Weights of a small transformer language model: 8.58M parameters, attention and MLP in parallel.
MLP neurons of a small language model. Each row is named by its layer, matrix (up: input weights) and neuron, and shows model dimensions 32-127. Each number is 128 + 24 x the weight over its row's rms, rounded and kept within 0 to 255. Numbers have three digits each.
A block is one neuron, or neurons of one layer that tend to fire together. Before each block is what it responds to, as a language model described it from the Wikipedia text at the highest values.

Description: However completion
L4.up97:149118112115126119143124138126126142157171165130126137111127147157106104137118137161105130194148126140119100120121134134176132155118132108168131150126152102148098084137128120098146135114121081123103149160133112123117104131151116067091139135086174132105094113156124152150138165118109140124
L4.up199:109121120101158109149136145168108072154157106146129160157158103179086103117104154127104187124149122153186152135088115072137118148121108110123140125134139134127150110122139130109135086103129162141145115089109132186125140109084120156131146092097115134149113128185116112161098082156139179146
L4.up252:120157125139140107128128163172153154107152146137144104148106107145107101131073121131101112157141142101132124118125093121104165142125113119134132117133198115165142104122119119133125116124131168140074140100112122136132125137074085105090199092170147155152112166103150136094116115138103112130
L4.up435:071109139169146121160161111136098106171130121090098160102145105118100134114139119165140117097159129141091136127094150151129124155092155102170143085125163107128118143143146121105166185165117119130095103082077124139111147114114132157126154149085106132130112113119135124118090117123096131137
L4.up461:132099066117136121148137120144118122142134122141159139140083119163094118133092119161084141087167158104134085139136106100181148141111092174149114140124162105121133123088107112102138115104146106134073151143139094140148142122100125110106138116132130126151090164122158147132123115122134128135
L4.up491:152165140138139132116137189147102118140135137125117104125162152148116138154121129092105149136088133126139126130103108084109147139116109139133123123098162133124110105124138127097111086174111125156122170136108096136132146101098083168167143143133123112098138096120128141107143127109048116147
L4.up573:121168100181139135109146194136071112140165143114105131131135145147081115106132132069126135128134141126155136078101123121115127117121160153126119105151165145117109075130096120150137109135111137139142125092114162110122134145153081140141140094099136135108136102146172111151118135105115122130
L4.up673:123142094130165132169076170102127105144147151123097152124078126142086129187106150125107128083104098109143131130128119168142098112096138092156117114123196121108130141139137145114145141112169151121087136133142103162098124135095128106148155111112111136139167134147160158113144106127177125107

Description: List item line breaks
L9.up16:140169146159116132119149169149079111142133140119128156086134073114116140154158178075085161084119150130128121149127131119160121125119133094130140140121144091112115130101116126133101096167140138109130145128126189111142087149133138123112175074127132156117159101172111100150124119144121130121
L9.up64:124139109121158088078114149120141121120139139135128120159114147130118121105124131076110103125109115140130088115171134119145130127120116130112125142129179127155148131122144091137105132088202125145130113149074120119106169153149104103107148101128165079099141176115105134122161112155116155110
L9.up95:126108137123096084123104105162110097146131154117124125069101102166119115133167124113119125101099136178096113128148141153155173193128140159128175118099173092166099139116110150141121117133174123120128099120112164114095106137137135132122127129132155118155093137128124138107118124125113149139
L9.up337:091138089137116157110154138108119113123129129143120129087101145156128119167175148124141131133123121102098130133119145142129125145128114153150070102153139136165131073098132122119085168094118103122130120128099141129089107131202116103132163075060120097122151130148115090137151171151108066098
L9.up348:155126113113105133159089118125067112113109154104126152118135112161142117152128103161077142064111157125123100090107135130142152151119127142149161106128129133161092142103161117109140172110156147136115139121138105137099158106119125130129163107142121163099163136105115144138166138099120131135
L9.up409:144087146152129122152098155171070138137188130126118117115147140143074127143139142098108074109140088170124132152154140126191128180099086148144146140126161111118083134117111150122136119143109123122130146095131156153136122094151121145146178063144112140147170148132131104111121166147115142151
L9.up523:113119118120148145135113128092104162192155123104123183129115157090131100164176113138143170138157123171118135089161094124163134135134119169091104148123154104182122099128091190120153115149111127140105131086139164137107117111103128152161095148169063144141131100113138112110105154157106100100
L9.up791:116119139168136130117138131112103125123163141117132166123120093078145131106178155145105102093154109185130120158076121179129098120119117157170114144132177111137126099111140127137095139135128112123137142070103144096104126088120110111136104125142148149132161058141125079106154166146099102137

Description: Article title closers plus word fragments
L9.up49:104145131086131120127136143124103101125119154123145104133174141167108137147122095131133125102138083181145128161154140122133135153122107127096119159117157169122096116126140173138114129111145142143199132155138150181158124156097198083130099144117093100083138110118160154099113117114137172104
L9.up61:097074129104133083139123073145124099140145118094095132129185098140105118160150119086094134081158118129104090131119144119125117173096153179126147113134124113143135118137155122103091091129167112151148134189122134147148159124140138101123118145149142105143109155119148128136084129100091121110
L9.up315:125092112075143087130129114160133153174131164121142117127119113118133169123116150136112124086123128111112158164086112143119143130109085138120107119102138091189158106095137118127149132102132139142140181163071107140147085155141122112127122128122114088114118148116155155121106155137155145121
L9.up419:127133124111107086108157126107131148145129155091154122118122099144125057123112125162108129134160159153133179169125126123113106113099134151074131125158131144122125093163153096137098141123153136118126139113127133111110094120097122145137152160142096129136118092130125137126109119137113130093
L9.up430:158140141133139137144169152096088190149139172119133120148154121096130151166110171127143121127185123170171126120134138136161098171124099099118119104111109117088112146158179153118093148161149128161138152148109147142093138153119098125140137122126146149092119119051098135088144099087086143134
L9.up431:150086139144119111113199120088107142139139155158170190134130139109131116125144149100099099137171155104114108127121124138175106104178089171124140142149163094133089094109137111113119140131149137139130122156149160145131154124126124133134147129136136140157129133096125117074123127151135139125
L9.up543:146071125145127131164173089121084100135153157135168140107185146135138140143135126140126123094119108071133126133153162112144154136091131142113132116122125140105101159069136107147101099141135120142107136153142131088128161113101137130132117118107102131113135137145128098160129147123121174125
L9.up903:133069175103157102131144141087146099193121178108157158106131166156101124150148106145121118120173082131114124167122128144138093168122113129152116120109141111163126119104127137115088135118124117129164124130170166132124114131097132141127111108161075121145151141116115106109060130145116166141

Description: Mid-word subword fragments
L9.up73:111147109085109089105144158117132107121154141117106111097117070127099122142128134161159118114134133147132123117145177096125144150140145155100138130148119162116141137126107145136070117116125097131102177154125113130134109123132120137102180132104101114140144146130147128122120112156127147165
L9.up171:117125107153101126131126154137074150130155118074100119105137124106079131084171147141100112153152130210124144144138131106118073128103152114120155123103101154161116092104139120147076084158128121154145125125123112145098127116126099104095177132129097123134124102117099118157098146105139137127
L9.up258:107129143111127120167114107099152125142145154090146167103145065126143161094144166158159094158091132135091117085116154167128109139121106126161132158132120097117130109101189141129125128100138128159123119144123106113075105112132120104110166140173120097105164110112171116167084143085130117120
L9.up306:115110120134117115124122130168132127144157085094143115066147084139139142137140139101148159116123124122141161115135144132135150133123143132109144117109126113112114079128107117139069093130122184151167111157118112129143129125109162150083158119144074087110186113121095179125138113158157167123
L9.up361:104124153135113115174133116116150131121137140091144142088115069135114103103166102153152100119166133130125135113122142147152094171107136133125095159119120150153063124125111098160176110098125107146150123136066106123097105102124115124105138094149096125102102099111172137105092147112133090173
L9.up832:111118099124190091133109140120130176140158148101147123126087093157025125137108139138106133121138116119134142149114133140136137162152123110120147115145162123153059111140156111111131143097096145184108131142137102161124120133163134112107140138098132143150104083081152126149121124133139152076
L9.up922:154128097140117114125135123106077153193147150099169184127083102116102091134110099137143127155156121123150129171132141140130105197128143130153121116124131101124104128117138098107144141141132099118133133128103100117122107118172147145118131100133099171090119129116205094133122148092128115125
L9.up980:122139109144107120155139164145127098112135164086181155156163139128128107125128106144123179130142123132118121046113124094119132122093151148117075103091133128151129141098110155124101120144122160132134132116107135098109101115126153119123128136121085157130142166091151133136126100158112108137

Description: Main finite verb endings
L4.up7:124133154073167112130124175127164149114122191145149093120152106160092115117154132124139135138129123083152106137147137102148108134159116171081150135157172142119129112105127114146157129130139109154117105137160131134109125135133076140181151149087123127097150129150158084147089108138124141116
L4.up155:115151111114158131123158109102111101152136136149120092093117087086112062134186122069133158134123126118127167085115114149081143112088123129087135126132189140146134151097151153126135127121124144153112150096152087127144132103157110131138130090099128118171179092128151121093149129110140117131
L4.up160:078112108137159102133138134107159135116140175091121103128108124116129091131154112164139130129171129162160161131158109090097117128127177097103135113099122126123118091111110123148142168129107146143058156126097153103105161113136123117126129152080091124109119101142144121080093132132084146079
L4.up409:151126113100157149172202134145132129121117161174153099131185090106142073116097097103144150145145176098104129106141101118149135140142115129104116116140162113130131140119104096126139092157138127109154103072157146123132141118123090142107142134079185183153150107093160139160133138110154125170
L4.up648:110132135106166130128150212142168133137138136123132155102144120153101130178155133116127111090124123116122115102110110104120174125125100138131178139131171144136104136117140117150155142062117125150125136095155109144147126097101079127133170121121118131109129102137160129124120099098109133152
L4.up674:136130133100140109110134120157157146161120162125163123128177141083128134152140139078115140131105124128129130121116111129127135124080060152101123154133145109136164138082098179143136134111111128145132129113166067087133136112108095111131157094108141099136131096110173108099135143085150155184
L4.up831:148101133108173123120127110134123116091124115107179148116119111099121139122137134101093153113117122083129161111111141095148137133094104169157123080170141081126111167085099182113097144201160119136108086120139104102092140151148106155152172155097139136130133100132168136107139120089144096155
L4.up1006:112135083124083106159114145094093110112157145131128134135111118132081091127169117119126146096156116104129151111163115124113163136067145101123094125115084115112106097085140152141129112175162155137158125149116133110122211106150113141154148142116113173105154125115136140146125132076114192094

Description: Line breaks between list items
L3.up461:125129123124148136139155106104129180126147118111163132088138106117095130154116099159140136157115137142103102130101123140160133100127091157143159128118173105147084128114126093143114125153142109121139097112116137152097189104093132129113111063089130109111168087156114106132117145116125123096

Description: Possessive apostrophe
L4.up151:146115094145115116135116147162105126175162143105109156136146073103109121109150111113169088115110155115126109098185117156078139133141136129123121162124118107114141104120141137063136137133144157142101126135174124150101166106090135184159122110133124171133126135120170155105133128120121106126
L4.up163:133106123148133116162163086120109114135137121125119160129109077152144151137097104133178132097127114127116064164129086130155194143093106128150182133164164138156118100131083117145126090117138094130118152098111129139124103099147157108086159096130148177117133110084111130149100132084109116117
L4.up210:148138110122193143124145113133114132127146079098106123122147114072131146148178153144120138115145132135068131077100106154133191156075110119164126128180146117110106158127122133108121135124130154121084137155170111134131143116111145146127131138091099158112140127125116137117117142107086107047
L4.up213:128126105144109135162134108125150140130148131143071139098128158132110113107103113133187118090106134133091080178115069122137150176095092144116128156144147134128143074159115124110090079112140064159129133179161125146125155103171128098131131130150149145143091106121142097121144165082105165135
L4.up280:114114121132116131132171130122169144142119078071110149131083088107116112120120119112160116107121100125078089184140120174135185121145124157138124129172114104149129144097115131099131104154149127136133170132137143109135137096107137101114165167119145127130128154143118165111081147095146120141
L4.up647:096140130164111115172133164117115157100134152139167127107096097097141157130107117158159121107139145114128115135134162133121104100103136151131086110148165137134135125119151149106143119152149098123118117144134116102067109090122129109142102123128134050105149147090129141086140169165121124114
L4.up683:116090118142117120165113103122115118162206097096108147138133100075151117146108111175130108085165153108110113124131096140109113140158097125181081098110135096132135114142118165136120133164166106135096141153149126083143139150134122130128135074149135121174122138111176160125149156094111111118
L4.up1002:132120090120147124137120076164135102145178122152117182105148130105152126113125162134178128106109156110132101107118097125127171151080123120144132091140136117077102088102139116100111084115180151142141131133094115106072130092101132142106122109118129161118143119112151122152088142106175144116

Description: Name pieces, row-end pipes
L3.up250:154109102117141122167145114122076134128148141124154091111115146112086107138106092117151173157157165159124172140145164089124124110118110162108129110148148117105086168078142176139107135145143107147107125122107107150087118093146114083165136156103124159095148094095124112157143115130072132110

Description: Mid-name fragments
L9.up202:116128102105146126139198145085118117158109136160091122075192097112148094127119139108189107129135140095110084130168116166146182135087097125112183107133118121157130128122148129136082149111125134121133102139123114146123125156123142136071118143123101113107135078140146105083106176129147129113
L9.up208:110144088113126128164148138098113118117118101142093134100137141116119137151122119107134101121135097130129144142133128089152148137079139127150138088135111152152113112131092140085095156123132167123124114155114105156139069150146175097044155096111130151143130119146137099100123147100125154118
L9.up240:145098130165133142124167109091129167097116136113150157095140096093126115145130129109161093136133128143103120181125117151164180151089086112131163094143101147162117113121139138093112102166171161154089178102127143165120171122150102095092151128089125151116147128152116084101160118110150141141
L9.up256:119153115137114141147152114091132129108128150117131148083092086109155179145120109093125123129108133099127094143146136082140139109037116109142170087160154144136125100165084102103099164162132133123150102140125106162147121098122125109131137148112129107143163123135149102063118107130135125101
L9.up453:122131104101144119118191127130107100144125118146118165125178106115127159115163183090127113094141087148123112137139105126156173114083071132127128116112117130142109106131086138180169134121101159138095111115130098146101126130121121132083098115133170141158139114119151156097088135139157141109
L9.up501:132141109122133130165173133111134168144132111148109133124139096144157135168119140124124043086117122163108116107147127129155191158080125127131121129068135134143106144131156126114071123160146114122095174137138143144150066166156116090076154099155096129121134160130142092107108171100153126075
L9.up604:116125095070183131168141139133130134106110103148120114120093124112127080180154116088134119161152081168100149100099120148161167124088121132137144136148167105104125078109142126144122130179125120139122113127108109119152104083147141112124137106166135109168161148159126120120153161102176116139
L9.up999:110110087127120144147109152104069102122145151123088175098127128140103093135127141104142090122132109128144127130156141113180111163137134148124124106166105087145113131148149163091070137087144124116104135158122143142132119109145139117153127131135132152129111094167125140116143160114122143093

Description: Mid-word subword fragments
L3.up456:082122138114107088142162125140112135138111117125079143092103073163097172156098155147171135158140135118154139168166147117103174151101127123106121073116166137114120147105121160141090141131107122151132141148126108106136106102145093133128180133088084176124112142114156117138110076126114131167

Description: Possessive apostrophe, word fragments
L3.up19:102106144108139096140171129118085144109153131196144177143141089119131118130092110114158153144147093095130137129130140112149165149112138132100141135103145113162115144153120140106130101152155107136092114154157137140107110099136121134154139139056118092064104113117119127134145119142143142117

Description: Word-final name endings
L4.up28:172155120158105109170156175097106145123154142126153133104135084139105126135098126087185119104139110097110145144146130118145131118149120108108128080160099077155115100141131146182156129104143174145116145155147123115129127116184107103080163135101094150098191094137132131111165167093145121088
L4.up110:152113146125127101138126131146112185134106129124132139110113163124143141124073140137101129139141135126095122178134123148146106096115144143156144063182157094145146127147101148091133127104124094135093163148111130104159135144134148117082165131148066122147147118146143140096126141122118144082
L4.up215:106086084125107123147125116120150162126151140145115093101094115128141118087096151105118116122114129080140116067125130120101117126109095125069166136178162081145064129129106136147106106144137148130154144143115130115102130143089140147104184109113080123105137148160129118115131140119176155105
L4.up360:085140083086138145141122145164125157121138142125117124130159083170099101157146144080153145153165090117117119100142086171148156180151151122119114098132111119119117119147157177130122056125086148119102126142187113099131129100128111104136130146153098104129136091152087120107129165114161110129
L4.up465:129106069111197136135120117131078114139126155097098107140143068147096158143111170083155119142142109128124163140103123126134154202147101107173140104149152140125111093131162181109113106098141171156100147103160092133161136135137111139118146126102105133121134089124136096138119143142163114131
L4.up513:162126104143140102148098154106128142137146141106146126119096143159117142153128164106114114144152080148089169144158128123179115105142145122156128109142172127142081093127146146097134117137122124135137132149155097095136108122146105058139141128161126127165135135147123130137130131122133115122
L4.up871:103103112112126133118141117080132127134145135118111126117164127060162143107089146113168125138154158099097158125147105133117102103094080093147136057121140156137120088121138129146131131142145160145098142135133097134128091138129133129080153136130122158132150152120122102135109119125176122097
L4.up939:118090078133185109130138133119136156138127130119126150074131112088120155163112159089145115106134167074129146110120109135145135105125112125141125065150113112145113091121140160140154113143103121145107142131142105128154121149134136144098145151158126153104171089182155107143133169110159115108

Description: Mid-word fragments after split
L4.up48:142119087120128129140142135116118118102169156104149142153142111154111095154121108119167125144141096127055100146141121174139128144105161091140129099163155107128116136145117072112077109163120116127142139149136131147099085118155139083146123158114119113111139125115131134145168126072121155137
L4.up311:172119102126141136167146140076129124085154131146107139124152126124098129134082130105144142112163147144117119109113121125124113146079122147097112154126097133113119116118142121119147156098161118160139122125110116114087124105114133132157123132093134124081167119159133121122088131134161176106
L4.up488:101099153075066103164108134121102148177143138100109144116130139127064121119077112121174137129177124163091140111129122131116151121108125101132120126124099145134126072144158111127128145121136144162132119125103141126148151081125114122124132191146093116135131116143119114182134114104080130093
L4.up503:143120143100134102169127161156115153156114136094125123114147164134082178125142079143114119109153065117122092096160100139166129146092132147125095138141137142135149152154114101112140133122094104132092142113099123129117127121128065096126160149114132132116131144107234134114133148147105156157
L4.up664:084123145106145133164143144147103109138095177102165167114176156153091140143108143123145156161153081141114098103128105117162129116112160123100167103129134120167105093093118100153111133104119129135098168112110120100130087113133111085091115140104130150145120089113169109162118162125142146125
L4.up667:126134118105133110172133168115069103143116103117129139086148162126113134163126083128154066130131143166134153083114101108164098148150123126149117106157145126121106133161133143116122105156138092128119119080093154148157093131112086114129120113121078123119147093113139153130113084123127102133
L4.up773:174113109119128095159169146095137132118129143141155141126152106115126082137126126125118106148166135201155099093154112119147170150147124139110133125146134101139145097118129139130099104144112104131143109124111084127153172126121123127114139128137124125111116080080127151136134077150070140103
L4.up814:167101118121112116153131126128105128164116101089119160122135127146110148105078130115075158162129118135148147124126107108172091095113102122096125133115148164124108085114076137155128121107154153155107141137132129116119140126088141102118155149098098117119138109134128123167148088161149168061

Description: Mid-word apostrophes and fragments
L9.up167:130134110141095115155147127150068105188123154109117156120137163161110143127113107108128117134156097149116126166162145100090112158115119125131086146128085142129137104157116113095124111111158100158112126107076110127105149126098114143114171160146106111120093124148137104150064118161128104106
L9.up200:118139094111154126149146122090136123152156134097086127114159145098159143163133124106132098114149088145119115122157123102170166155126134145157104156155136124146144128122116156119087126118099127134100170099131121146093128142128128129131136078140123138141061163098122099176092153133108135089
L9.up232:101126100119122130166163107100097092160146100076129107127114080125135122173123078146169155118128143138117141160129130143137135174102087107135128128128112119144115124136153119143106150130132068116139132155098138105130129133122153102143156133129101137116091122105131100131133147128145088113
L9.up296:101116130102167132094154123134135143173152097130159163121107121129137129116107152149157121117117137133102114113150133073108198158093145127115119131154137133097117071145138098134131145132177110142072156098148137129124157123154148081145163131075121157095122124116121078142113139131138113130
L9.up307:146146158095089094168131142106097113153134095058116146091142099087097128139107123088183124113159148141129132109110121178179147100102105108167156079121141164115075133109129179118098113159107092154120151137129169155116118149113118121154160160118117118121146143128110107147118137109135113139
L9.up450:095097146108118113116130119093122132164161116063116101124133147143104148148122137135128117055147090105081124128121126129127158117132103138110145103118154155098098129128148138147122138087131088166140156128118161143148096115100147147174106142114126122100136114120179092120124146100092138138
L9.up761:137110134148155129134149155115126189135136171083110114155106130126127114167082148084106147118118132145122118156147101110134138139115118093106130106129138155114130165119153107156067129114202122144092113119136142134110121097124153084135218101136096142109103143086099107095110143148101131121
L9.up880:102132130120079125129103107112109136163169101077093118112116148124089174126108157112141111155160138149114126123161141142136125183101155112110161130135084161178093087146116096108075153165160122118075123134108156133124163134125132118147129135113136167114106136106136094146121143106143132084

Description: Mid-word completion fragments
L3.up201:168104129081126121127159122091103123187109135139164134163172170154114103133122183102143104149120143148134113130113116090146128127102082150171112117106153138100127095141085116129099104129189132130172147124108090096159154168150115118113141120135141123100136116140102082175103129152128098172

Description: Table row-ending pipe
L9.up100:101142095149118139112147142148074155169155177114117139144137094135117154134130162113105152127141145144109129132116111113171114135127109138122106112101156102162127089138138122114122137095172163151115146132140112096080134158108126133102102079148126105108128114099118150133139123110098106149
L9.up286:143100105125135131120147151135153103186093149117131122079090138090124110140153088122088098111150107139114130131139155124151145106141143120079109102126120125174138131125104124169097095119112125140152157122092084131145139107189087135122140081143123096149126098097088153122144156171117112123
L9.up288:129150085143086128126147111090091150118132088163121164091112121103084133126122103119149117147152129121118107090146135078124117131091125156130136170122164128136112122143149096091113152119144146151134123074158107122106112052155147126145141140141145079109079108125156130104145130109135153108
L9.up399:109154105125131131135162136122082132127142124117155141115118106152109096130107109151107093102150152147128116143111116159155157130118115127140156076063166148106088137128111161107140134126143109160115135101129105129097091120146117114151109140116143156094144092130097079114134140165097121154
L9.up682:122101108106142115135138149128111125108158094103132125075096126170102140156129125140156139165106120160109118116174142135158137113136126140117099118136136117160133100113100159144153117126160125138098152112156180134112112129127121080116128162131088131155158082096102116130118157152095148108
L9.up830:117092109088129120101142122144095139149137157134120167071149140138129117130117146112140106165090110166118080129144115141149117126149143167116174084118136089131106111124123127127138157137157124139113097137154192142095088137104186134112138123136150130095109132089134140115143151116086153120
L9.up860:118148102102152140140121145113129126134105122094125171107090100119082121170116112119149131103141124161091141106113154141132136153101119127115124100104154156122108116109127113125136125122107074129105167109146139109135075123156108095113156116111109135107107140117063152131137125155155130111
L9.up907:132091116114118161141119115063121118160115112084165157107106115096130102157117099122157106149149124181116147105131167113158142134120095131107142125143132127179104136108139140145137132131153085124146124102145119144124135123127155156119123138142113130102148121126141084143134127167144140131

Description: Name part before surname
L3.up721:115126107092179105127166144076128112144172114175137115140155125100107113171117115125131094139123126147121132115150131171160190146129108125148147118129147143137147111125119106132082075123157159154119162148158134144129141132101153145081162128099112096102108115111118136117120131148147130117